From a checkpoint of a small transformer trained on Wikipedia.
Size: width 256, MLP 704 SwiGLU, 9.74M parameters.
Training: a variant of Muon for these matrices, 492M tokens, 3754 steps.
MLP neurons of a small language model. Each row is named by its layer, matrix (gate and up: input weights; down: output weights) and neuron, and shows model dimensions 144-239. Each number is 128 + 24 x the weight over its row's rms, rounded and kept within 0 to 255. Numbers have three digits each. A neuron's up and down rows have the sign that makes its largest values positive.
After each neuron's rows, "fires on" lists the tokens most often at its 100 highest values on Wikipedia text that the model never trained on; "fires after" lists the tokens most often just before its 100 highest values on Wikipedia text that the model never trained on.

L7.gate420:167113155117115133124124112101111147141104112167174040120161121096148170149097095112091143129143114173073118130123122115189165131117177104100082110145087131134136120158117178125151104138170131114141104144147132104124116138120131115137087126135150063149161119122130114121120125130153118129
L7.up420:138105128124109133147136115125098158186115096126147112147133107116152103159145093099088137140123137105125182136124142129145084111108115127194146110165134155135118132125125093149100069119133157095126151137180109086093117159154122106116128136155115115120132126112117166155148120127153121151
L7.down420:139114160140124152075179099103104132128117120111136073131166123109122169149092119148140158166152151125110106161086160116127117124144127147094137111141142106110098134105141121116130094136158116141093127125087107101108119114113143093151148124134102124096151163095134157098163097142100109163
fires on: " it", "t", "ich", "at"
fires after: " I", " wh", " and", " that", ",", "I"

L7.gate407:145108140174146102156117098152097175166096155161152126141142092145139177150112124086146142152128137114133096112124115123158143134117128093121160147120142125110091149138125111139115094155163145158177112129168143097139054152137149131127137111129135125136121123151176104119153127107146141157
L7.up407:133124141136081095127186140149146151189110115153112135121132132118135150137114120164109104145157133131094104124137134107116153111141133090142123136140144172093089151141082122142147116172134107077125115119127148103125104116142111112123103141127133102127052115100107115108118108159106100166
L7.down407:151124108144142129142131147109120142144111063112122082162161088135135113123186128110152155144150123127135170152136138105174172169126132124174145111169160098115140139175107128123126086159151087157134134082101097096132118118082137147153136139150129108142161119133105112121141143129110107162
fires on: "ich", " that"
fires after: " wh", "s", "e"

L5.gate234:136084114107108131108148140165117116099134125160091154115119121150136160171133121176115109160121142151133136156134142175131122153136132125123094133140143103094127087111120127165119120147122102117140136130133123192119151127138149110122122134144137109158105107180142108126128170139143119120
L5.up234:134133142142119128167125138128100150101171134131161149124171116154128136108125123116134117111151141147114093110122076098159158121139140094156127130124139118146149170116121132097154146047124146131128095112137153136116148127159183128131074136121111131157120116105120103105131143139120129138
L5.down234:109109134112109138120169142150123093126140110086126130132125141109104142150117161121122131114126169114167132125136123164132098148124118153191154162095122075131108115127137110166078151107156165148152158066152126098167162088115106138105078144141090105127115148151112125142160130091146111136
fires on: "ro", "e", "|", "p", "v", "ic"
fires after: "u", "p", "pp", "|---", "up", "ro"

L5.gate30:109121154155143139141117126134166128106162137074100169106115096122104166168138114116080087111109159136139109153147086118072127167123115117122133116084123155179127138103127148095147137187151119125121122106121100133146143119155150151141104147106132148115174127125141123106133148150141133070
L5.up30:145155109082151121148113136163135124128148099110075128104137112074090158097189109133148105113128120109141094105115129120107113122153156153137132089140117140150074156136146096143137145131125115138117133103161150106126103132128096124122121193146099161123131141158136134101099135118140097092
L5.down30:103113129157132111109147164189106126119108125119078116118133128125148148146146114163170145121111120104155130144082081102161138140146137164098151081105137110135155179103093074152129140110124119149123095188131154125127199146144103137114144112147113138156111115160124113110152149115132089082
fires on: ".", "|", "\n", "=="
fires after: ".", "|---", "|---|---", "\"", ")"

L3.gate312:132134114117126114130111098136152142163160128122108138131166128101138188144191132110111123133084156091099137135122119098132120120061130086125148088155146145140125106147110150189108133132106116142159117140126134102141151118107161105110143120095092143117136147112144129153106088163166108125
L3.up312:111162103140097112146134107102144120153130131093116132139132126115128191112161123153140141114096088146154088146135122111149130152127155130137081076113120137108123102122127182164075138120103148136129104169098129131155124134139142111111156153090144163130123158128115099143121083123148097112
L3.down312:117119136123142086132135117135141110106133103148172134131093156145120143153087111141159130141144155148110151102113129137120091135144081114145152119069106164133146152120139122172131142122088097123126120117138097155145145093115164095150127130141158169135112157115136173113136124148123101099
fires on: "er", "w", "uc", "ed", "ent", "us"
fires after: "en", "n", "d", "g", "id", "or"

L5.gate595:068176101141122098110095138101142140120120118116133156150073098123140095122137113115130058179157114164133140144101104119158101121111107150141115150111103143086121118139108094111104123161125139134137127125116110108157138120151121094090112164165122141118124128147136131101130135153145137093
L5.up595:140140163123163152140148120153151156097112178126127129139156154108186136173107144140152107134070145153102144152148161158158142136131143124126151152127161170106145126134134130160087107141137088136155150080161129128146128116147102139103130113095170108113121127152133117146161145154111107072
L5.down595:164141118105116178114122175106126143114140129147138110110070178126126141111127134134122170173137108132141127113155136156158185097135124122137118113108093120150114071119111144113113158133146150114143147072130105172094147095110150157126094119139117137153163116135098064156101139114109143098
fires on: "ter", "her", "il", "om"
fires after: "as", "at", "ot", "ro", "is", "ra"

L5.gate151:126137114176174106092147166100110110120108139113150113180118152133122073119104172143102171155173104120114115147146108115113134102130129077132145066124103082133109143111109151148115122102198121105165128181145144145153128152143156156148128110140144138171146114118140151138126117115111120175
L5.up151:176123110138142122116109138103154089150133174142131090158126136137072117117114133103173117159153143134115131099142138143156148127140115131122172130149077105141119115105108118101117139089157126152105101103185108133096130100110096115170181135098135114118151134134134129140083113146123133127
L5.down151:122120124138107156112107116123131131082155104122100082114140134083093107090127102139154121123154182102099155162131147107093123122105131104128126097116128108087123110113145150109103135106136141158167126137135110126139143143123137114062147099125141102106172104072098135157136150093155143120
fires on: "1", "il", "g", "7", "ong", "I"
fires after: "ar", "v", "6", "8", " 2", "h"

L8.gate606:158111145109141154098178177150112094140136161139106096123116142100141117109118173134116117103119129088129143154130108147137149152149088115134153170132121125138114126143120150100170134150139151068141134094114132162143128131110174136181119141122094113183133145151152114096104145143138161122
L8.up606:104133132151085119073146141134122164115131065111086157165124176102152113075147143115125112132113133147122101138100084151133104109102105131112138142144132102130135120115119129096113111114118130091129136110102077129142195130110130139115099168131082122131173099065095099133146133150147158131
L8.down606:116111141114131183161138154132088118141113083174108151161124104138099099122119143124122164115184102113135140182151124116174074160151115141069112140105117130112114166115108167134162137101082152162116115092122082132132145150118128152098140145140098124162143109123128126119139133125156218119
fires on: "os", "r", "ist", "i"
fires after: " p", "c", " D", " d", "pp"

L5.gate36:089162105138128144128166143089109136128128107135099120160134128163096138143136113139092131135133155126129114121137092137113130107123137108127153130100134108146144134190121182131129156162116118145150107169105111089093137082161137135127140113134114138119131122090171145114151143161112119163
L5.up36:160105122111149106158124144108120112168117126109134128109126119185085158122109110141166086138120152158110091126125073160087106077133093150137102136116139150128138150161149119132137113131125116143120117135124120109122092164145140162152121133132128160138129173121132139115116132146118158103
L5.down36:134156119127113109151127092122089088120119103120169122131143147132136164124115153122077137134104088086116155077144141113163118101085125118120116119133114100135110191167174066155125100123123097131112118113132126116133117158144119131133147141139159110123150121124134131107109089115142096113
fires on: "ic", "s", "z", "ish", "a", "o"
fires after: "ol", "v", "un", "an", "a", " B"

L3.gate441:100138163145145123169126143085131099179121171168109161096142102144166139113131142137125135156124137122116094111128137095110116135097134135183165142124134136097116121095137144153112106127094126153105118143143148118099124095118139097134124146088120144115086143076137098111162090065125130140
L3.up441:136161133151094163134105117087104095141101154106108150142161132146109138136127117160131148140131115128081118153127139153098142098116130156151116078139127131104131121129130121092114090097125120144133096126130126149153110094140116102129132119096143152145087102128134129117122125090130093119
L3.down441:121096098111131124153149100096137102111164112132089155140162169107126127112107096118139101152097060110121114156062153106129103116079122156128140136110119112106082107120125157137118148072139116169169121093180141131158090144119102126143187165143111110126137093110131106166122118130147137091
fires on: "us", "uc", "is", "ar", "on"
fires after: " ", "d", "r"

L4.gate645:121142149121154141118123116124126086089113114143083129120138102112128109120166125128141120146122153139137112132130127210069143110064166085143163165142074059145135129169137155150137128182087123152122131114167144112121123112113081136136157122128142139141119126105134163145137153130110145143
L4.up645:148126118119107101092129089154135130128146107120143155118104100148126188163157095094142155109139153166089106129087117126137102119122136091125147096135116107117098125128108140172133101114146111148143170123138163086131071143151096161160127096064086114102102128139098139144112124141140137147
L4.down645:104118126162147128137167160140129106087171134108103111133168075166124167124145132112131094142128132081155150132105140144120080113103137141113132098172111161143170153114140108132096089137147134125154135158136109134127118169142172118123152119116158129139073166150118111133157113135111142140
fires on: "s", "al", "u", "th", "ic"
fires after: "l", "us", " B", "v", "iv"

L7.gate229:061158135143099121124141141160139110109106147144173155147149128108089103157100108141144094130098170166134115121137100122122125064101103152128131144097132149071128176143132128144071131139151118169154143150128095124110137118128131102125118137125122134145105116123142137130161091172125149132
L7.up229:143154118106129086115108140106146117120150133115175129103130181098091118123142133085132114097087132114141108144120181131134142102078129105116123124130136135109119141152148091152119140134179172138154154139151117059095160116130121113110112083076118117133125171095114120137137145135173150115
L7.down229:084119136122111149122121113144140146143120139117123163125095149100113152138146092095134115129088147132119104129094148125162151144078163161143102123090106141117122105131125155163171059165153114167127086116145129197126145098136153114118149147163121151175102129131081126145132095132130181093
fires on: "her", "w", "ow", "ter", "and"
fires after: "et", "at", "n", "ot", "t", "gh"

L8.gate183:105122131141118133130109111120101150117113087119168139126122093086110131102118036083126142137156204125168163100192122133172070134133095163168109138158127145112122155137108100105122114112114119135126144128128148128150119114140129143107145152147137108123126145113108120115150124108161148150
L8.up183:112183146139129122118137126135094144102106125100137071119120076120101122097130141086152129135131141121148104121148159138122156084100145150172146096134130172108127123098132108122135122082112098168103128128164174132106150142150138123139096102122176126131149114107184140138112104128141100139
L8.down183:111142123137120081099145076147136098083132105104150158149122155135120133181118107169126155109129106096153175148139146107162121122108099106087140140093137131172136105135114093110146096166129114099155128111090098141151097137070120117125107141139100109128119187128131092132132142135126154118
fires on: "y", "le", "or", "ity", "ce", "n"
fires after: "t", "i", "p", "in", "er", "ers"

L11.gate690:137134129116132151140164120120124084126181149144144120092100099139131134141153135088134157106133145172147131121071093149128153151147130160071188086135172150137104117134110107084187137152128079164145125104106087152124104104121085113108118152136079105097123113139130158152118121167144132117
L11.up690:128121183162103133086116115102147138140079152129151100089111142121129147093162149131167105137130160151156153189108115125109129155172153126095147058164131160086086123119149148099148156145121137090112134113151108172118078117156133104100156113120133119143067137136122135114122154167121149127
L11.down690:134144102091125138137121113199138143160097160097096102126110148155155064110136134092138146119100113099131147107151122109119095145121086107162134132130068159139143170161137126121113165109144153093113079117147127098180145109118142102104124136114170171120136127157175102162101085136105142152
fires on: "it", "in", "at", "t", "et"
fires after: " F", " f", "h", " h", "w", "l"

L3.gate169:118107069141118116082096145102172116126132126135153094116109132119069108138133132108104132114071129104118134173078075099116114111158114144104112133138093170169106141120120106140127148099140138119124145167106130122164143118101101114116110084117095124175150110149158156110145143200137141121
L3.up169:166156114101141142102108113120132127145166127116151121125138121110158117149107113168155079092109121071128104097116127120152106110133092127133103090106137120135116117127195086091136130154130122135118115120125142143123139136110145121101098097113127129160116111179138149129130142174117140142
L3.down169:110151128131102113064142165143105099165126143075133102113145140111116109140150105134151166107113114137093098151122121158124135129134144140136153093127102139159105138104152129152110130144135132145163126077171117137115123112136114135125135091099116178141120144123112090104121117163123123078
fires on: "p", "ter", "ill", "b", "k"
fires after: " al", " st", "y", "re", "l"

L5.gate199:111117138097123140080115190135111142136117152141115113080125142153137118126128161089139127114137154119138121124140126178107109106160107129085116100158135148113156139148147103149122125132163129114090150157162149104190117108134132123136126126132085134073113087146138132121155121130136140167
L5.up199:113152124112117157091090158149149077142130098114123120101149203147165157102119131135091156127137142117125108106126139141150147190128132146125162156112135177116173092137100128132095110119154135116147133105122116129135130101136110153136152150112105166127114133119173121126174146115109134145
L5.down199:138091155128126143143112165125156156129120112115160134075106102111107144125134157120126113181139110101134125146142114114104137123175143129147106158132143097125153122099120128145160137091106153132170091108163166127105120144137109117131171152140094124117115109167135147135127112137107146120
fires on: "nd", "end", "t", "est", "d", "ist"
fires after: "u", " ", " r", "in", "ur", "on"

L4.gate472:157104170131117118165092102095106098152172154124132120156107172118136166133159110132145143160099180077129142117135083139096138151142113152108123121115144133115081153128121112116105135112114163161128154119086090171126111136130111109115167157124116117095119166137157135123158130162133104134
L4.up472:105108133133143116145104099131142100130185136150108113133153113099124156068142125135107129126115185113144138126142107117104129180151137129135170117160145098129140143108112126142113124152125144142149165116132086124124122128173096117089135095132093117113109127149103153134112147133096097112
L4.down472:117149099096136102136165147155151083108139113121103167154170127117141071148090146116117149121156134125131147178134153134119131127124088082074147174084120136130091154132135130097121109160129134119071140132173082153135128158143102091098121128120138159152124175092120129165140170121137113114
fires on: " pro", "ie", "i", "ro", "ow"
fires after: " s", " P", "em", " l", " ch", "in"

L4.gate525:122098139135085102076131145143105152150122140147121138120175141123148118152170128155164113073105148148078122111130086140100129124138153131068105170137100080136135121189110128139146075079194093142100123157095162121084157100123138167138138118114153118116142132108108122157095150163140128126
L4.up525:139092160136125082123127130129112120162125109133129138129181138108133091128154103100185122105133097105133137164108089165084116095146131168087110123123143127148180093138128146110161104088167102150126104145118136151136161098094096166129152132096133136118148168114122133145108147132150133117
L4.down525:125096118104151086104158140155095141117129138090122131137135133075154146154137192109130107127101122097060140128091132106091117135144142144144158162132094092126097167095136134121076124080120142135110130117091117140167143150118123137079119157121124170124123130142156111143161145102135140164
fires on: "d", "m", "f", "ing", "her"
fires after: "in", " in", "t", "n", "un", "ly"

L3.gate389:136109139106118128143128144132118128128130121121116168073126161140162132147146120149081103134125088110133147155136108106119156130110113143096108160140129117151152149142122104125169137181141110120084151108118128128077121144136156111098162130158120119107141120159145124175108077118135048095
L3.up389:136133165156108163148136095119132087113108155113149091080139102139119132121132094109103119174145133078090078123168135112124137108114148105102153109148117127172113097120154103148117156147145123115118145162131094112083112147110153140125143111105098174109118107129147114193137126106118119088
L3.down389:115121109136123112125120167133085123139151098121130169133140129126154071086092116098146139157130149156118103161136125157123129142114133135139127134097150096118137135093162124168126116138098112079135098119142099131123153155125139182147137122097121164136156144078158122171116110168146136121
fires on: "en", "on", "d", "et", "u"
fires after: " B", "en", "in", "B"

L8.gate456:131104176082123133148159096186156125141115174086117159107153129152126136133120072143118133093115138122155142105131109125145124100146164143089139107114141125136147141104106126110160150175113113125110122098118175133125171105120167092164115117118148175125103108119174129111115123118126107186
L8.up456:132167141088160147157128110196125116131142088084078132080134114155143132157124125107139148120147135121142144156118141094133124152106168125117080128154094133151095185113121090126107111125154065149161141131168133073137120093136113090135114095143120152118122132146163126132161108134139144107
L8.down456:140123100117115151125091145067120114129123126113113088131090141119151162138117156117126095180089150144125124135176118117090117122145115127102143123151120126137146133105082137133123090088142109139135106120120084143134154129121157116090142126171165114140142112145084128127104157114171100114
fires on: "l", "el", "g", "o", "id"
fires after: "ol", " B", "oun", "ul", "g", "b"

L5.gate266:130135129178151156131112125118113101117105130093116079124140136144145146153148127126144108089102146127142119123142135133119144117146141120125122121112134140148109100111119099138102132174165148143110138122102131177170114097121134163120104119160098104091117086141109101157104119102097131153
L5.up266:142120116160172133135168084145128144104171133129124146141127149097112128178062093086126109103139159127128100155161131130164117108119157126114104125174118128154113081090141126070130101133087090112145111153124126153129124126060112114129124156116138123117158109130109088143127155108103090117
L5.down266:134129106167164140106120124098108183106098116086086159147135142155106158137083104111121127120125097130123170137107173149153101098144101146106087167123106114119142138128148120148173153127124149119117170090111145124136090108132138088125145138140066116110108087124102087113177143102134150115
fires on: "ain", " S", "S", "it"
fires after: "m", "er", "t", ".", "r", "l"

L5.gate618:135118158153155133096151084162144117125125133125108103087086104140166122097134140161118073169116175100142128127137161163137128126151138143135101135124130112136123125117118131063164076157106106138122166119147134113107110121117171120144133108158117120088124128123111158144145118161158137146
L5.up618:118162172147115136159106116133112139117110133136170126120142160156150125058155132166128092162092153097129146124146124107129128143116153167160102130135101124142159165142073184156149116157114132116113131168103114138111126129107128112106099161138104098141162150117103127123073114134146158141
L5.down618:145141063144127145133134131131125117122083140096140152128131139137125177114097127058149088103129139180112104086116171109128158123171145140120085157146144069074126142154122141090102139086121137152121150089115179102172136112137162125128181082100153101103115117097168118103134157093155123076
fires on: "0", "l", "z", "f"
fires after: " 1", " G", "i", "e", ".", " g"

L8.gate542:172094128126138109129126084152131129119159139116117099126188121155115112144124106138161115128086132161140146118081128119165149117117092085100158117127176112121096121114072105141109157187151115142129114111119157140168134129112131124143175127101146165095115146114160190109135110169140137139
L8.up542:125148133099098156170145103161117145102132103151114149139124119112135124102087125127098101144116137153138160129144137105155128142118111089149106119089133120136095148135141155112159124161146152138110132191158140080133131143149145075139085140116155151136083137112112083118165132166115112132
L8.down542:104084120140133154159148119111115122144117105144112122123135117102119138163100139118094104168131145132105115152146152133119121087108096191158161142153103135080106118135112152099091133125153084145102108135149102123115156085147110095122129140146123136069117170160141103131100130113140150120
fires on: "l", "ong", "id"
fires after: " al", " Al", "ul", "s", "ol"

L5.gate12:123158151164136096125132119083162119109108145109125181117134138130161125117128096143096130149131130115105108181147082149143119119146102159111173119152133121137156124125132129126077127168146128113152079133152124120140132085090102131168074125168130136188135128119143126095102136081127107118
L5.up12:159163152160111148150098129113143126144133141131142153114125156156113136159133127176096137169113148082129116154101116093102117118107091139090107180186158142114099156086094095117130140140153098121146133123114132105103104139102149162174137189112118145154126112166169115157139158081140143162
L5.down12:132120120155105125109127078086136148121066103158113182152117097159130154149124125122141171087183092093109103108132142159139125159107104103072120147115140116126102143125157138159121136124141152130131176113121082170171183114160150104131125109125106146168083110127152134104116151135111128147
fires on: " 0", "if", "ight", "ad", "iv", "al"
fires after: " |", " r", "it", "t", " I", " R"

L3.gate530:102127118176140144079096173105105163133131129103126143118116141108118116158124114123167119157138141140151150139155114148150150114143141094122128124138118134132151156078129168197102124154128115114104119124108095155176096117076159164135149116130149148104140100141156149157141195131141118146
L3.up530:094146114153127128153088145090122126129131191162136157124136116101109116112142144149127121157131092133121127143158129109173138133134125138130161120129160172102153142151152139143068145094105140155114110125107137166183140139095057099115123121130132097140111122114095134120133155122183121095
L3.down530:096169098111112149110118138085072152110131126074100149128116124137127101105136140108122128148161106109134136130107095168122144156128128124159114168094128140110145148096140116173151149100105136146126143090133117140190093107097107097104147112126119098099131173106147143149110129125143092065
fires on: "iv", "nd", "est", "-"
fires after: " Un", " A", " D", " W", " C", "ct"

L9.gate283:118086189097176149131121098144142120124098143137099113105137146135131126110098089189139140123114134091160180113158097145135161149109103141131114117127132143115156147143151152125103136083129170118132144137150064100138157114103094115158167151097086160132125113071115142098094114103117122085
L9.up283:107125134129101148131137167088069095113151159113145106130117140132086102111106101108094139162098152088105146138125153145092129144154086117158181148083114139124093149135078108126116112146108103146112190153165111144158140144147095114125109138109113099144110122145148103113163113106121118147
L9.down283:125144106109171134165143162101099117092154111106122113160106135123121137158096139121126094114160110082105095113107110146151164135105108108114138116110143132149125108117159138115125119168149107134116132132090107171118106085170182111086098141112144143119141085165097119116139126124126152136
fires on: "er", "ow", "g", "i", "u"
fires after: " p", "p", "ar", " f", " l", " P"

L8.gate408:096154137144163098153121137100112138115119099101122134158089097144107133118175075093105102133123098121133105109090146141103125141119091098133121095110125073144126103145091169124134123110142092105119094147147129097120107173162163144119122105141122115156149157147163105136157124133132137105
L8.up408:173100148127117137148147093153095133130142099134121137157128108140128117132127139127120130113120116101143115142043131090161165107126118138128121131116162133162132081143165124145156108087121121128118142131144129137138104159177134116133144127127119100155108106133189094109108156088116125137
L8.down408:098114092123121126124140103149143119170149134118139151128132114123110115138099129177125128083176170094166139120149138066111179114118135115110138169146138149130151172131162129088120142099093128154123134105135133142131097107119122135149123116164127104136139143107131147132081158130170117114
fires on: "os", "j", ")", "at"
fires after: "p", "l", "a", "pp", "er", " p"

L3.gate231:123109146117167085126097110153089123104116129123113148121078117108086117159120103152111134113135110117159157137143146120117116124136114149099130136121145142126134124119181076128096156171105169091183147113161109121088190102151103128127155152130087120155109087108156152140155126105126097110
L3.up231:098130125157118138135150148149151105145106136121104117170110141132075138119132153172104154135103125100076146128170129142173113102155132097082150124160117168165137101137164124134133155145100111107168112136143161142099129119130123140151117123143105116139150147092101142107112118111115091135
L3.down231:116137139128155120106117134143154132121096098110130128149140153168125173121169093181134122135129165148136112142132106142118120121135110128109108139138111147103153108078133112112053137127141104151094139132145124133170139136118201123127111168128134132153166129139100105093145148123139112142
fires on: "l", "ist", "ot", "t", "ction", "ver"
fires after: "f", " n", " K", " h", "u", "H"

L4.gate674:117107173100109157121103183131145135111151150163152115138154086112138105130120163113159144084171109132150114078153128101109138087109107108149140111149137122107109117122132116103107122131091136135087110128145119118108122051144107106154119105145137161127120177132091087142128125138129129123
L4.up674:153134092087146118162079147148140146100142130114111125124089141125140116125158118104142118153139167116132144116144119126121132127128145130128144171139125118077131137112142149140091128143125120145094125174140094115176126105149131151150166191146140178138137133127137114121125125096166123098
L4.down674:063099084107108134128130120135135156125148142130117125076118110114125114092147124049151137136110109138156159104136137165110106106140128122093089169099122157111114147147141088104113099160174097138116094117145120144125166163136105157134132128137106099138144143151142096089157131173137138129
fires on: "op", "as", "ch", "ic"
fires after: "e", "on", "om", "ro"

L5.gate587:168117157136114191137147129152114122147121169137085141128178131151134147129145147135156122149091156129124108105099151122157104106139148121100121147090143115143098111122104117121171095157115115107129100112124120114137149151114125090149051086142088134170111125153152124121088128148126136112
L5.up587:143164136107120155149156128180114071134156121078126114105122115117114126116125130181117097128119097117097092100108125126149112132145131129135088116120161147142136140123111161096114113101091122096146089156117092136086114169123099089136162149105145093135138110146134131125168116156129087157
L5.down587:171162127129155185126142165160133147132143154120130153117162142119056152143173110148111146157141170123098103126100113157151188103148132118069117065114149145134155126118120119101169127090104173110139131155111138135099174142111115097150142151119091098121125114145145139159136134150113117120
fires on: "ed", "ld", "e", "s"
fires after: " m", " he", " M", "p", " O", "i"

L3.gate631:138134161097080143180120105116097108117144109137142149109159145131141126124138133097151145092121099162155145162115140135179145111141131083116126114163147101102122093111074137085169135130137152154105112107112154138150108174118112141108119093148120111087149130084111087102085164155134093146
L3.up631:121149158111133110126113101084135100151086126126160147140098124113110150119139122119106130137102107159135154152118140142117128119132126153121168150137103183146171156156106122186137166141131131166091100123102114117130121139163155130131165144124109117152161143145122143063102136133115122103
L3.down631:118141168092106118147161121134118073132112099122146136126122091145094139128096126101133130128097091114149130144129154170136085179145104121048144095105153163128112130160128133124135131145098174134100147165069116140147186163126146129130086110109102089117088095121116120117148161148169130112
fires on: "ed", "er", "ab"
fires after: " F", "w", "ed", " m", "r", " f"

L7.gate164:147112130131162159104141089091116140146078096086117123172150144122140103158129159110105128166115141088084121104089156133154096158143126114105149122174140123112127119122097134175160151132107143145148106135150094169146114120134111119146127114130140074174151138128136143142167162104153133130
L7.up164:125140117132142102085145122108088122092100175106070140138103131120098149097139141132136158143146129079143123140124138092150116123135125146132143195140126157132108167141150095144105107123140138091095075126120140104137141156130135147137130150135136145092120121127120140140104167166135194107
L7.down164:134117111138129126159149151122131151158120143143108100142141157119137125147110137103111121173135063115154115142131160118127118133117175132150144115150147133096095124153164124127115172138127108136106139124161111156122092082151133107114146199134142097130149140097146193085125128121153167081
fires on: "p", "on", "c", "at", "k", "rom"
fires after: "es", "c", "i", "os", "a", "e"

L3.gate305:124143101104129159132132123160112112130106158150155142117116167113144108114147134141147080138089112125100143137121076139181144112120157136152152108113109152175113144140130136146133101119137148184127117151145150082152131154130123121114149163159093150100154127139082159131097107131124069124
L3.up305:090114109117099165101148115090075102134139141102116131075096088116099129154121134138131130170080124105141140139154166144126168088136100137127125108116151135126137125134148127138089131145137187145140142136107120151155084146084131110134123151115124128160118075126112123157107120122130172127
L3.down305:115150145145126112131110105111145113092094104118131114125114140158137151073146097122103132145137146089166146124118118137112138137072151035169163121097162128125126146141130132089178118126132061154118115104151086110103142140119172095149134106102149116116155157131126137167106138165104125119
fires on: "on", "ver", "er", " by", "in"
fires after: "en", " m", "o", " b", " B", " "

L7.gate234:093129128082134129109130162119134120187105110144138111121149184130113146102098108095143117125115147128132148129141120134108171128135122124083148152132200141104159143111162136148096106122097153119098126120133156136126158091090089140111120115125148108084104106113158120128155114145109130109
L7.up234:118160128110124129164141156143152127152080083176109116117124131147121132151118164104140139152131129098129127106118157132169183149148135116114125127147136115059123150131126111110147144104139148114137095132179119154120117130153166151140125118128092157102072143113146149105154103115159081115
L7.down234:150156171089098122117136156104131096122107143107114096135157158090141122126118158133182134141158132132115141128131122140137143188161150123092142122095115123094107169107087129191158129107194084137113107120142163143101142170148104104109104103147110143102119165102100138177151137092166132104
fires on: "nd", "b", "se", "ol", "d", "end"
fires after: "u", "ub", " com", "v", "i", " or"

L11.gate175:106155179086117153136137110104117175096154129115126127135136120102115128108122152130107118156113117147143129170132117152138164131127075101113124142150141110128098123106104163111117127072077135133142132125119114113102123103153154125149132125130111131119120177122132137102148095123094099120
L11.up175:138149129122122133144114098129149155123179133135159140156114128107107117069105130130135140121137125151131109078124165146140117175134067166090094154141121171133151134150143117128150141114139132148132134156091068133125136133170182113106109111094116111129199171104089163126108169147103101136
L11.down175:147158148117167103125132098136083167125109149120128126100157117135146137114106149119116129049129156169145134150123168135132135102101124107129081117132118142155112089131130130063150109086121140124162150089124143117127123097123137160135129137124150169120143100125115103140180134134114146190
fires on: "l", "ed", "a", "er", "qu", "u"
fires after: "p", " m", " d", "o", " "

L9.gate687:114144102157109110143099100124116131101079147132109125152160129142137169118146117162121136097150163143170149109135130152125126106142116146143093149154136144153144147160130100120151098114077128117120123127113180121147173170139109115141148108123096104166126151113119146103147165132106151126
L9.up687:106106172133111118133118084140113136143084157165139118146080135120141110079146107123105074121107110096122109134132151120114149131147139147166136119120102161160107088139087105123151083087143082111144138133127186135178122153145133153148093113104147123153130088097131114119100160089160125157
L9.down687:123161144153110144155130126152147101098151137124166128108138102176173127129172079100126155082132154121147122139116132121106150122118151142111092143126136105138143111119126164117095155104117151154156092129112095153086101160139105123135103088182103156129114131102118117097138134132130158169
fires on: "v", "is", "end", "/", ":", "or"
fires after: "er", "p", "d", "t", "e"